From a checkpoint of a small transformer trained on Wikipedia: 18 layers, width 256.
MLP neurons of a small language model. Each row is named by its layer, matrix (up: input weights) and neuron, and shows model dimensions 0-127. Each number is 128 + 24 x the weight over its row's rms, rounded and kept within 0 to 255. Numbers have three digits each.
A block is one neuron, or neurons of one layer that tend to fire together. After each block is what it responds to, as a language model described it from the Wikipedia text at the highest values.

L4.up36:133155107115119127122113126132152133145107090154136108163126140093126118108163163137171093173137146122153120096110127105164148132146121105142115118194111123124117159156166138109119058107166123138108140155151183117087108138154145172141107111111122134068135161141142120135142123096131146179167122101168135107099115133125136126164123161122073124128115133137085152107156149143122124144078
L4.up93:144111161135127119154183122145106163151113131117155190146140139093122178108138133088142126149119118152173157103141141137164122153135174122129130104145115158131155159116122116166121089203144134101157119146160119103089112124162168162152152164106122159125133124085145114109111109136107142127114153145154118128121129113120109102117138121107132129126149097140113144124084113157130119140157
L4.up181:120120136111117125127141160105129139096142096140144110121153136136147134101115102133117111132147109170134100162173071111158150107170097124111134105153129106158078175178153087132120147081152108139118134094135115153169145126127170133129143128098122117112165119105124090112116132115158125150157141109138091120165147105125156129176113167104140116137118095106110123139119075151130128097111
L4.up484:122161100157146104136107131127174146135091127147143131127069138188142135139197155119093144151143173098103114135137140140146167132112130122147103119150111129138088129156116118151116132092173121125104146109159120132100113139135138134175126113099156094108141123133134157123114116127088120107114116088158083130128142123131086116129126133154094098135147109118073142131103154185087141130126
L4.up526:084126122117140171121123133108142122167132120137137126182108143133157110085137143179103141139103110115143130140138115127127151146119139157136165093176084134136116128115116139119094117162106105127089134141141138113138148129168180091124134115152141132109139137170169162147092105110144127096117134126103146106110108138092089197111087163137137142140134110143121142144117172124111100135096
L4.up541:123162099074137109065144139137126124127111110146110146128143096098144130111161127165201121134123101116129132111096109140097098157160123129129154133108119120172126113144130069113127084108134152145177111136119137139110114088164122140139141087149123122103175164139161116169136106120145135154093079123133109124110081128131144140139119126097126147074160147134154137090162139155129070145125
L4.up702:152108115090141123133150123129129099088125115146181139168106106108199120134143153099144117158083129137123049102104115149111165142155139133152158126175120119115105134155158131136124119144145075102134155139134105135114136110133153159110123138111158143098139104108156131104104101139082108141112137118157144089100116120085085161136122109129135143138172131149150180120098153104132106137135
L4.up972:154149145103109106149143115115123097111148150161126126105086127118132111150173129178110104162147118113109106141120095132172127143139139156110128141137121124096154159128127137143106128087118146168146125139118140142108108138153161140078125088111110114087155105194127125139118105154117128157124097170171136075161122177141145108176123104124132157117104134151139174112146125161153125118084
Mid-word name fragments. Middle subword pieces inside proper names, often foreign names in tables and lists (Lim-ass-ol, Gro-ut, Sa-uro-n), plus en dashes in season ranges like 1994–95.

L4.up374:108119155122166131133094176144105122131133182165107164156114134141135102151179141132134145158116094128124169142120145133087117122143106105122119117156119135134127148194077110134091117142165113095131150136160123160154078085135113116118117115101141079144165079117134173127165139115120121102159154150154110114064117144166079152103130108126101170136133129116129108117093122157170113107091
L4.up474:159131173081115124101139161142098109154156131108133105136108148133142081114089155127139098109142154141179099159102120097140167093156131104126140107119128117095109112152118114135128117164100079126159182105116125118104126131115152115080107084117115084115140114105138097141098124170087151130139112102104123102126145168128109149120109115150124150152142110105157128113129120144147058094092
L4.up577:109144113144130141094146160107159116124109075142118136144134121144136127095127179103160078138124098146145119134123120138108150172120110154129130118200115140136099113154108168178094092139123185112136123162146085132104121136121142141112162133144127101119135100133171170153106097142112076133125143136170106086096147129149115117114114114113150166145102124126113093130122117131127146118117
L4.up625:143183102101131116108167190117112092115121123118100187115141124100125138089129175127136118148097127109138122148131113149169203115154128130146144119142123133112107121123115154078124108112169113131122138107140132142098098105127120155103097165142152134115118126091108119138138121133152128113066114123141091121063123124202135094127151139158143131131137124144148143118087068120116103110134
L4.up856:099149161115139134124148118146118089099148114148127130095105112119087109108127126123136120154104109137149072139130138158137098180135121141130166096151108122147098136084118175136135120169121103121144133133106138079110125119133104089109109093092158122122127126085116122133078150148106138075156148154139131068103122130130111106137161154136161125099092124161156157126137142115133134099077
L4.up936:104125157121142156116189128134155096148159111122125132117107101096121114127142152094114130134147118132157151093142116139132189137115135128106125117120122118090104149112105154130110081151107125121133154117176106127119109099104136172119092104117124115134142085087123145143109076128130141118104140124141124128119096103117122123122141129089159138130117121135085095122118136128141196114100
L4.up943:124133114111136164134132198131126142113139171143116157136174076114151132141191124123162103140128160150123115126143123118140127136168120104119130103140106115143160139145108121097165123128149105139121131143148133127136101129167156174158131143145158161096151109113124105166108141107104139135132157080129127152106123160162090123084172144156124165125173149095150111113185154141184119089150
L4.up964:101135179134139112123150178124169126112121121122132110167138119116147098140146151116130145125161132127117126124132139130162136195161093114142130101137146148126145134148106115116145105090137157087118169122156189141139104125128149113080151123125139167108146100120158146125114112202095146129111098077164162183140146133154098115160146160125088133107155150102103154126129059157118123110133
Name and unit continuations. Opening subword pieces of Spanish or foreign proper names (Gu-tierrez, Cu-enca, Pal-azzo), "of" in noble titles such as Duke of, and "m" after measurements.

L4.up32:153125130108134089163149123151129138122107151145131096094132068145110114128109181184126094125127126136154095116108132114090090125131093154125160102146071108116115092127137124067133088105112117136136121126139148086068157106129126123090176093130085110133121139140118090143122132114181138111150140089134119116124120090141102116158098114104129098106120145108094130105126096117133124151109
L4.up232:167149094094123191132176138148139134104104124129138118119173128128123142083113129132071112156137146172163123108138123100108113128156099116112189103156122122146117168128163141131150177146145138131092102094106178122111098068109142163100157110135143099121133108143126117142100122160138145160145110089084156132102139109113097114177128114081123154144132164117173117120123093132110157070104
L4.up305:121140158126174135120130144133138071112152105160122125128149113097130119117121193164150122109160162108149134100125114126110103130142125154132114121124143079113093130132169120132136131105123151117147084094109130111117112092138104116118151124116147119129147113125138103147107131161105170150151092078149146133111127130110120134151154128110110155119160134124085130109080112085173147149083
L4.up397:117136139127107125116142112145069124120151160099126153127150156137115106117160137082162101123103182166179136124112115121116122122114104110125147126136116125113122168143107146139125118128126126181106153070152157086039139166118129095083162134077126137098151167101106071129104093141132127103145085126143117147146189155093093134157150139134088128139152162093130151125091138133151109132136
L4.up489:148160118160173149099135133129096130122147177130123157128142129131146127148150137156131110172141138148196120097135122111100130143162065156117131095118112139158132126121161120152110146150143139102133138136087098122094130173104146128113106082112081106093167162106123087138158146158083122149112106115082147086093106152122122064152153080154137121126108084126114169129124115114128124104106
L4.up628:106116103112104140129160165110129105060110141110160125102127144131175100142129146134110141137153159108131158133100109150141147124108110141141115128142144124121146125147096145098193125133129181140119132089120140160096156122140157126073183123129071134162143135143139122142122122133096121152120134124101111129127131137140086143132122144087145141119176209102141102113116117111169135143061
L4.up795:154123113129132114096128159123114103103132131166125146059150138138101105113133190143142131114142158129156111117069144080137113125129144120141130133143123138100126128144110090161123147143172155152073127160135111141074154084105152100137124144118117160122121113179128099126135124153137081133157082086092110080117129154174132148175104143111089140103153116119111098084084108114136139083086
L4.up861:143121142154109114127131168149132115114112145150170166120145091106142086139117186132165129124178131126138138101137102136145139129147137086109108107116152156141141090130145115109157144151142127100126129134110119122109149109138154089135135126131175115101113131124138131144119095144107139121128127098099103149106115108117068138169115119110123117139185142132107128113090093125127126101107
Infobox line breaks, mid-word pieces. Line breaks ending a bulleted infobox field, such as ship length or DST time zone, before the next "- Beam:" line; also middle fragments of split words like varia-ti-on, precip-itation.

L5.up14:161152175121113178142138109178120074102130087133176116097147118107138149123127109140119151126147166163149096103113136122127120127161171131065119116122125115129134110132162131134127134163145136140086152115133127118103117112117162140114118114137100096097115109120149119127133147138103119138138102130102109096127143062122131111142097088145075114114173087113118158106115127120130177133119
L5.up52:163133124120086127110125091165138119121099109145125160158151107110169121185125150124058095111107098080129139145151116116140122135162121112169111095162112089145150159172174135076110125132124126177141105115099139161129092120094140113130152143065099090121166091089130145127116177121145117111148151145114112121103141117120124176122136114112145160130110117122096133103157133128161128089140
L5.up367:132160105140134151154128144154145104123068123123110102119165092125131106105121140141085137121130123129084126109113116114107104162121112135178156121148128138117122109133121115084130173151117127138145094085124154176085107117098148164120127157104116129123127139125125102157087143147115125141145123109153116094121126125116111103160091124181097118144122135113103122143129118141145180145111
L5.up621:146156109137149099141159138145188102110157134138161137180151111116116102105129118111109119123113157149108133139136066108124133113181135156137157108154062118129107149163130133140126135116114136128126125145159117098121085135110173117148126115126108112128118094138131073137111119126149084137133067122090176121114123141158123136118094147091101087128187120113106119107153145095157132116127
L5.up682:152161133152131081099125108171127118110186128126145144159114097146138106098186122084103106134161090128111132103113133139160106134131074121139181122182080108143070160143130138143142111148136099151129140142110113162113114132113112109157163155119140122115138096149121102149137105109124164136100120104118136138157169116120139159177083164107134150148161115113147118127144157098130159135158
L5.up742:138149139130166129094137135138106102145122141124128140116154141114119133105112100151095147128145184155086111144123131121171111107150136103140104102166125114156138141129156123146131120147074123127101124145180123142120140129117118139083114113151137095089164106082116094135104112124113124161103107127102145120110138116121121119169127131150107129128157121161104099100121144144157163155133
L5.up934:146113121125176136117146128159141121151091110125126161179139120130113096112177108120154127128160155128117137146126137106161131134131150135144142100122118136125125132078085117125111105125142119139097140118108095115125127089131154137117077104103097111124128097134106107136150125164164135125174093114100108149099108131117128125136096129111138111095126156109098106121098149121162135107133
L5.up1014:166102094116153128150108143159076084128144153120156127146135121119119151135139155114115144166089154122150145120130094084123125120139120086165101105162128109154162155135120125135126107130103107147136120143114100159106122121136159107096118143113147116118155129090096121106101136144098146132095126106085135106120182117113113096164137119143121117124117090122104125120106152129143133167118
Infobox field line breaks. Line breaks ending one "- Field: value" line in Wikipedia infoboxes before the next field, e.g. after Area code: 229 or Country: France; also scattered word pieces.

L4.up82:114150142149124114130144201123118108137143120134117093134136149138134122112157116152121107155100128139169104136143119129122124095139115126133128090139121127102149155154127128135195117117149119129201125140097118083143063124078109104142132161095143106148116148091170116129148143157119132101131128121188139105144117127102133141135158136161109125154118137125103189127105097138126156110142
L4.up92:097142142147140162084100155125123125119183133158121140142131115123156134169124134141111153158163135091184150171151111095097105141136114102140170106152128145145162167124090153159128173130126139136087116145094107101125102104116066138130116097138145112150170076105117123148160143144137146132135146119104124082106097122118106143115143107136095133149131157118131117122158130142151135137137
L4.up291:143131151151188114140156153132113159168069126130088100164091112143152137155120104142145110138092209135162150136113131115120161148124109111122133109135150134120152125134104176107115142156115192124102136185113158176132126077102129125124119099114160166142181111153122153150130117133131074147149122141104169134149128138164130130108153111156066137119127114113126143131104139157166133120104
L4.up458:115140136163117158100128179136122122126145135125108124117130116145156127138097138107137117170100159150119126122115148104148116119146122094127138088149156133115144118091102138112117181115156153150156103163143117161130126132122113118125131175100087131129125115113120111134149116115124131097133124119165112131104119135113101122121084156150130144162159099089147104088123123134099115137105
L4.up664:097126124102107161139080157157121122095117123116130084093149109104104153099136119105096148194121148157147141099162145139105112111153094104128128086134154130155135134142096135117144178114121161110124175128096127130116111097080110150156132118133126078135149144118097117099142072145108147122135108060124161100097113125149094126172166116091095134132093104088084138127113102111117117089110
L4.up883:096125121162159110085136138127080146105116145125090103129117101137122104133093186165156143169141148156186129144162142110153120114113108090165106083113088137168132102145125106120105129082118102131088141076090145150140093091103126093110116163115090091148131124107123133115129146122126090103134112141124136086129149115139121117148129145133070141102110113089114115130153123133148141098121
L4.up905:111115101132075153133121134117124119151101160125131136100105148169102125121085115129081164116122126109127153143138095128118143126079141119101124081131121119123104156159091122128137166149128110152132133145152183110118095101066110141115138111100117080092111163102103117148166127144116114144107120086129123134134104140127134136168155135137091158089118089148124145117125116151105145121128
L4.up921:100102141136161160128131138141157128091174136114145163112129147132159141120137140116135112157125138138141095136130121102140112137133134133096127111138113147145135176140098103158147140130132092165131131093101110086126107110125141134125146128112086081109097080166106152192133133135128104114117066120090103088132131097115114132134102130126110099120135120146133136109116108152128136147098
Mid-word fragment tokens. Short subword pieces in the middle of a word split into several tokens, e.g. ex-it, pred-omin-antly, fer-n, di-ff-usion, Cy-pr-iot.

L5.up74:096089136129091096125153168105113151160146096107142167119157154104117126114160173118137137107155136140118147108107120107115081120140107127150165109164159125147178124153099122148107125129157122102121141109092138103131135143101100167136126090103154094107152134107131145097156131131126136155121123119164180130126138123123129170140110165141140151128111093084094149118154142114128064104115
L5.up85:127202105079101155174173146115131131133139122135139132120112126146134059110125135124087109137099136103131104135127103103074116181138124118109133079137140088113137141123110165129130170115133139152111110144115091148126147104135106114133127155121112071156121130124135180160121156158094107110165115121119157124082121116119127131119128112162113142085149116102106171154131124143172121152111
L5.up127:144160095124144119155129145132157128164201137097139139106134134105151141090130171100119122177128137122148176109107114144137103158112094147146158126149079132101089136119131139179144121160090102132143132093085170133144128094108102159075099128158097113075127139126127137146133138100142126082117110111163109117123118130117134134140076116091133132122133119130132096115131112105139116126062
L5.up164:172118133120147113142117146155134132150099178141102093107107132134136114119161143101150116125149126146166115144158147076111116185150113155079138078149093107123189144119138168117119137113143126132079162146108122115128125105111155161100139166104188110100146100129152114108082101153077109133160111106106064143087134142098057118134108099148138157085118128120085123145144146123122137152115
L5.up370:136175145118124147142114132103145080151111112109163115113148136076102134166152120087135148164156139154138123134087112123115083130155118102101120110159151099123130138095098139083133153089142105109142145172137085092117162114110137122110117113124145077089134111078106151125115116151106135116104095143177151114053111085146122139125134112123110140105162126088126122144165101144114121145128
L5.up429:113162132091154140158101139144094129130139128165152122135157142104156129131143132075150132148137156143107131180128076073116066114141152109106138112166111097157131120116194141102101131144101153102125110155110095115160132140111172111107104104133116086082114115131130125130117125076105107117132113115168125148108131082104127129147113100110141140066108119137061137127165165167148080104155
L5.up460:124128124120141128099151156153122121122114162126118108103177158127171138146123142105157132160154168140127159142136194133168101120147103115106180092124129107176125157120142190079110136142161111076134131094142143094145159117110152097108105134160137073140118117114106153154135119092122094165130125107143121121093123139119146149138107127113119125120098140132123163131152105142163112100133
L5.up734:103156111133144112128113138129100111126114161122088111139157174092101118164183112088134099167139130119138164146142116142116119110118153120100136069144102134147147124134094130116115106143110107125140162124139141086139150096136099106123144089145081094091119135103105110146103112149138116151119101084150117160070111169132139117181119128093148154074093117134153170118138142123105089077153
Agent-noun suffix completions. Final suffix pieces that complete role or occupation nouns, such as -er, -ist, -ant, -or in worker, employer, consultant, contractor, socialist. Weaker cases are other word-ending pieces like -ment, -ship, -ine.

L5.up32:127117135136132096132111165125089108117113127125108164140115152136119110150158159097128110155129117122142127129098090121145146132147108161128123142151103103103091100147132180137144089145121170150126147115121074117088105136115114104128103126123149130110136148108147146155124131126109112097110121143181149121053115131155110114130125173104162169122132126148135112137130101110128139121111
L5.up47:072141115129106119064077197119153064168149116129111133144141159108144196137107124116135148140139132110200157103144109089135118119160116106112177112155126118123139114142119108166088114143130109126140142130130135116130102113122161109104141130141151114128120102094126145133124145127138123136089125087125125112107155130161123141138132123110127145137098120136120149110106080089133109133092
L5.up303:120113119124150085137112148145124076123187142121126114112154129114136135125165175090123113130086134099173146146124122056136138096116128123127126124147119123117111183150140154118134140160191132113115165144137147124096097113147115113131180134110120127087150146151183186161130109113058127093157114145165117103122127123147118092112116127102122121129140133124101136132106138189165143103102
L5.up307:126170149087073118078115130118142102115151104123109146160145120115123156137134104105135093158122122129173120125132128128129107126134094106122142097157150108095074174145141138154102072100103120137141147144104120152127120085127120122138081121113167091108148121135100133108115135148115092136107142108174093111097125108105103106147140131096131140107154125098149123116080109136110112120135
L5.up459:128113157107125101149132144097126092117149111121097144164137144108143106115147145059164098146113135099139126082142119148121070184128120115115154106117110068127108125124120104164134085137114143158108133126140120114111121087130111112096089140089126117093141133122179162120109158128150110124127131113135129089137117146176121140157132121137101181100172144138112153115146103126115112127130
L5.up692:101082153104119141136105155117106136103150121128138147118164168155127105129130118122106129137151137124138142123121161130103097163169105150114146143113144134135086098135120186098120107109131132178147161104087115133141124040135135114137110170145161142159154144135148157145162128082158113165132130105159091138079125132154132108190128165102188113164125173106148137112132111140119126076135
L5.up787:129129128123124104101105147127100112097107121110152120179155119123145160135144130103128085116125098147136150137119091150120156165105130160128175120119090104105098096126137113164144131128110130124124134143115150116142116102097132077132143127111152152095147103109135133160145132144131114102139129133170135095132107150126110105117177164145119169054122099147141115107123101158126118161104
L5.up906:126108136127136089127166147105077114101122136110162110142129116118127131137179178185110115087159149127141129143134128137139113117103101148102179129116143121125088137204159115168163124126127089148132103144146101135113154122140149126117163148071115110134157081140132135115125110165106163098116099112110125095100121116117120123098136148090141152123116124125136124155141096149104112159103
Romance name word-pieces. Mid-word and final pieces of Spanish, Portuguese and other Romance-looking names in lists and tables, e.g. Rodrígu-ez, Cast-illa, Agu-ilar, de la.

L5.up67:149095093112126148112187142137117127139122131131135108110138152126139121098128158142168121147103161126134075143103093128149186142156074108129158111129088122133135135134134147117122128164128118153146148132134098141119087130107160153112173135137086150100174094109168090136123158114119146169132140129128148124138126171097104124141109189063041156155139152147127127127121131139124123144115
L5.up236:152123123084115141104134077129169086149111142128134142140093123100124168158172120123120132099093126100114136075104122127080107175154149125138170121157143090139115145163127165107154146092107146133107127148147133135126125108104179116095114150145105142088133098132169124139135124094137108137111115148172137147112131111112158099138152135121081148158141148136161118087134139094158137175095
L5.up550:122172143109126143120113118118112093072131142163143145135169113182164165157140104111115085138127133119125141080121077143104115152141105133160152125151161123149113128127140113071127115117165112097149098127108166153143106111094126139121121124116107104128168118138098093143115128103066178082162096128156126119165133133136121166131170112120128144121166110124147126099166097110127121141106
L5.up784:117131155110125090083119142136143092105099113116099124102147123118158132139164109084101116155141128172150112133126108100137135151132142133124138115135099153137150127153162107120130120118153165152159106107111131171139122104107128145100158165144082075115167168167182146132128095123127142077157086084130185096105143145145114105150116128120127126124154151131115118079158074124134125151093
L5.up857:129101107083123125105142132159130129157157109127124141139119097120130159157178119137142124122135124100110160092093164103115132123150118164140192099154112127098127120119112149170112123148124139133118154179163123110102109146139142118141095102116144124081151086120140102160132097107139090165161146104128146127137118098142113104104148154129108144152135144103127200084150092092131103149122
L5.up871:130154114085100101111148094190142061115133098163089099103091106163183122096165121167143132165113115137086134104136118141135127093127112118107168087141168123137096112189147106146102121122113108139148115079115141125114134121136177118113107157088124110072139150131136137117141111123157107108120116107093117109180092106093152131165103114133129161128121090091123174114142122156097129155101
L5.up889:155150123121101163114162112115160132169146133149140146099150087155121114130155123084155108112145143120112104153111160135159169104156126178097116140140126095118108149123127128141140108120133123131110133092129146095096153152166114145132147081127121126104123170153163116109126119133147099155073093108112145120104148131125100121134102141145109133087139121135156151102147106163102113080122
L5.up980:122143127077140132114126131143159125094088169142122120110099126162158135098151133187159081112102109134158112134163135092153138163129126116118100120136108108166110116159156126167151156070106160160171115123156135126139104143133158112099113145116122132083175122141167119159136170121112144119107114118137112083168113090102144124143139164101124145162148157096105119069171136142163095110144
Mid-word proper-name fragments. Second subword piece of a capitalized name split into fragments, often foreign people or places in tables and lists, e.g. Ko-val-ík, Tu-xt-la, Bo-one.

L12.up264:129143150142099136173129143189161092106164097110133175119164136132133130166117138132136120090121107121151112137133138097157102127145133148146128123116162120162145110164103132108112127143107133169141116139181093167136149129113158123088103112067144138105146123105120091127137157113143103123108131142112122140107156080138112105136130137112143114089150110115129141103146107179127111138119
Heading and label words. Tokens inside Wikipedia section headings, table headers and list labels, such as the second = of ==, and in "Regular season and playoffs", and word endings like Struct-ural, Histor-ical, Mont-h.

L5.up109:132149169122128140118121155152135103130125108130109132115126140134139134152141108205148128138137097158124162103138143098175167168137112146133165096109080116138178147103116138171199149127115128099117143174106136107089137104103118156112165095134157168138161152127153158155108113142105091131167127098119148097120155093153113097122129128131111167113140105084143121110120105099133161146130
L5.up315:161102111131123117119135142158117123142104114140095167118174116132164102131128140139135109134146136147117077146143128112124140140135136134088165119127148121140114160133126112110112137107117137145077137106115137105116144112060136114124121114099068156100111092098142127104158078122093113180138084144097174123114159082148121137154056134094128104099107123097152089087115157151118117125112
L5.up332:169092128156111112134061151140120106120188120148092137112149134119159142132104113120117118151133104169176126165114084132119137149085104134115141106125131089120177140112092125116127115113098145183103115115121094116105112137071122160086077115080135101138132125118155099118124123134096110092156112069123121111091099090115119129155129098162081135132098139133107177138131093155122120120142
L5.up572:123162143112083106148162113136113101122149069137164124071144141155120124122121147133113128109114098127150146081111110108142166175138104180124116127135133122124150129114131129155093092154149113129163118151178154129154120137123129163107153114131117124111129112116122147128121122161093084114141152135155097097077152083142105114109128144139109115129118176130102111114100093155121140131139
L5.up622:148125155147125128120131116112113140104174160128128150130132107142143109134124134136108153165132192096154097152149122103124101141125138096118119099122160092150100149127135116097125097082092168179092147136133120109129064091103147157115137114117132104147095110105156132157123092181118143157182078120129116085125167135137096138138157126112120183154137143084141103103145135168163143106135
L5.up624:131105147137142106134130153155133110146136106158125098116119124134141113156147116119158163131119125142125165107090103108129167077143119138130103091130103122111152150120129151156129116119139123128096105144125115111081078101109139172108114088052119132113156099149151113147116122134135127116140076067102115103097179126101101102160121094149082163142143099118109190104170138126138112182160
L5.up655:122117172144084130142112134157117096162107136128148068116147110123159110124098135157141140120081134166143111114140095131156143125106126139137190101095152083122175096118124134171125156129118124102126144113167113116105096102147173152072087126099121137116207124124143131121113152139141102183114134065129129163136147110104098139150105114130117140111099132125118155133108116162115138108107
L5.up806:174099117128118163113133109122120091120124110108187068104108091128141146094156125090085127136152134169111086112136110130122121183150104126128143112158145133147151103133086137111133100136131147142124111121159180132105124135131125130105116141083131135090149117133111066111134126137089112119135120103130143109151147109096111112142115106111079146119170152105110158115126156144085108139143
Word-initial letter fragments. Single letters or short fragments opening a word split into pieces, often just after a hyphen or "(", as in heat-treated, (née), (p. 412).

L12.up473:080136118170195110083146167130171134096113124106186123123124124100132149148118123125161126213167100141106139107101174093146154106144112123142113116143089089143080156105102114096099138134124180119143139149173115139132144119123151106126142133125125156142151107107108149150153116101153074110138139086139134135126130092135152129140171102137160155114127153132175149124116120104157093128096
Mid-word subword fragments. Middle pieces of words split into several tokens, where the ending is predictable, such as mer-chan-t, compl-et-ion, Em-ira-tes, intelli-gen-ce; also fixed phrases like "1 out of 4".

L12.up102:074135139139125134141142149096145148101117138123131124083178082149138093146133118131184162166123152144137145145150133141113139106115142185134136107176125137137099195091140079144109115165173108114131104138193120129104162140134139116100147106129182106109144115132163159184137150116136114109121132104182136132113111099134144124136160142090106134109142161125098087129114103160114142125142
Mid-span continuation tokens. En dashes inside year ranges in tables and career lists (1999–2000, 2022–23), plus middle word-pieces and connectors within fixed names (Ent-re, Order of).

L12.up62:140106133125095124155123157109122124109162142158120140159149121137120131155171160104136140161131137167127138125116110130095140153129151134153134098145166074138109124137089119141147101153152157096122142173108137142116131113129108180104117085144150148086181107140127112150125125141105156125118121135177091096088119124155155107143117130107154142095162097150128113103142075131157134141093
Inside multiword proper names. Tokens mid-way through Romance or foreign proper names (Deport-ivo, Jor-ge, Gon-zález, San Diego), plus connectors just before a name follows, such as "such as", "Journal of", "album by".

L4.up114:121143117115124125148121113136152111134119151128143160137128147110144173134151129114102109142125133093147164123139106115145092209129113093184123115142142132154161100119104108147115089179125125078098114137106123161131154132109127128101096122154097047103115127123136110107086116128109090103140159128125075145044153118124071108149138161123128130127127129099142114141127115119146148093123
L4.up127:139122120098167162109153100119132082101132130108177138165147174147133165170143167106126107191136168143132114116105100130135142130140137099114154102126165137138124154154113120149106110124144076113117126112176158140118095142151144122144149140134141119086139135130141166106130136124094150090169101108112136113088137089161097113125135109089146130151164165106140124103126108124184075079104
L4.up306:126151121119113167121108122136106119137137142148098148127097146094099114131158102119092072120183118142136152114139090104117097155143128125158131129158126126138131128125118121121145156147108130096150115108153149119126141124076090154107124129170128083120127112162139164122132122107104119105126118116149124172103136122146105135140115126135120136137151124113145117084077068111143129132090
L4.up691:107111129147128140077130121100152131073121158153153170126180142130158120148127130128127118144167112134128157122108120151125114091177169142163137113165184127135145120112110133127108130121184110113132121119141141103125162116103170128114127112101134076142110124149134124129135114069082129131164109094157116141122181120131105083136144111104094156107147151119067115118123101147145131103149
L4.up698:138133092124128111139127162099149150113124160107126106172134152091121112129171128110123134113138146088129116119142140093211184115110056093134147087167112106143138115110120116142090092137109121104104166091152103099141110119175152127133081158114136118102136152176148095142053116108118166121119102148151123138066150100097104132142153147101127113138143146101139095142135097146176129133108
L4.up765:137152102165140124090131127088176147148146125124141154107133109144097142156098098124095100131116175169104147135159112088181143078191088097174164111181114153121175179137126108141130107160138119109161116113132174129135123143125116133130103134121153117141127138107119116160106139157099134145143113164107153129095146106154141088136136160149122149124148121112132151133095088129120156117159
L4.up801:109101189115137164134128170128114110127115160139133170129140208119126115124164151149079113106170104160101100134145098108092127151176123113152167100155144125170129138120119125161128127168117128131126146150148127130098121132156148164138098147154127085088177113121142091121147170112140156125101152098147122112116159133119128148128146135121101156134155130074100142111172098154149116154111
L4.up869:137119118138199102133116188115151140121100091146132167148114129102125166178130126114118128139114132140145096139133103138121165091165117147094151108144128127176152097132086121112071150143163156115146157111112102109140125171121116157144114123130136128109120173134164104130104140108122106150138121119147127160081156126120093117120138134105138119098150150090126113102126104085186079055139
Adjective suffix pieces. Word-final adjective suffix pieces completing a split stem, like cult-ural, architect-ural, colon-ial, gene-tic, mar-ine, plus the second = of wiki headings.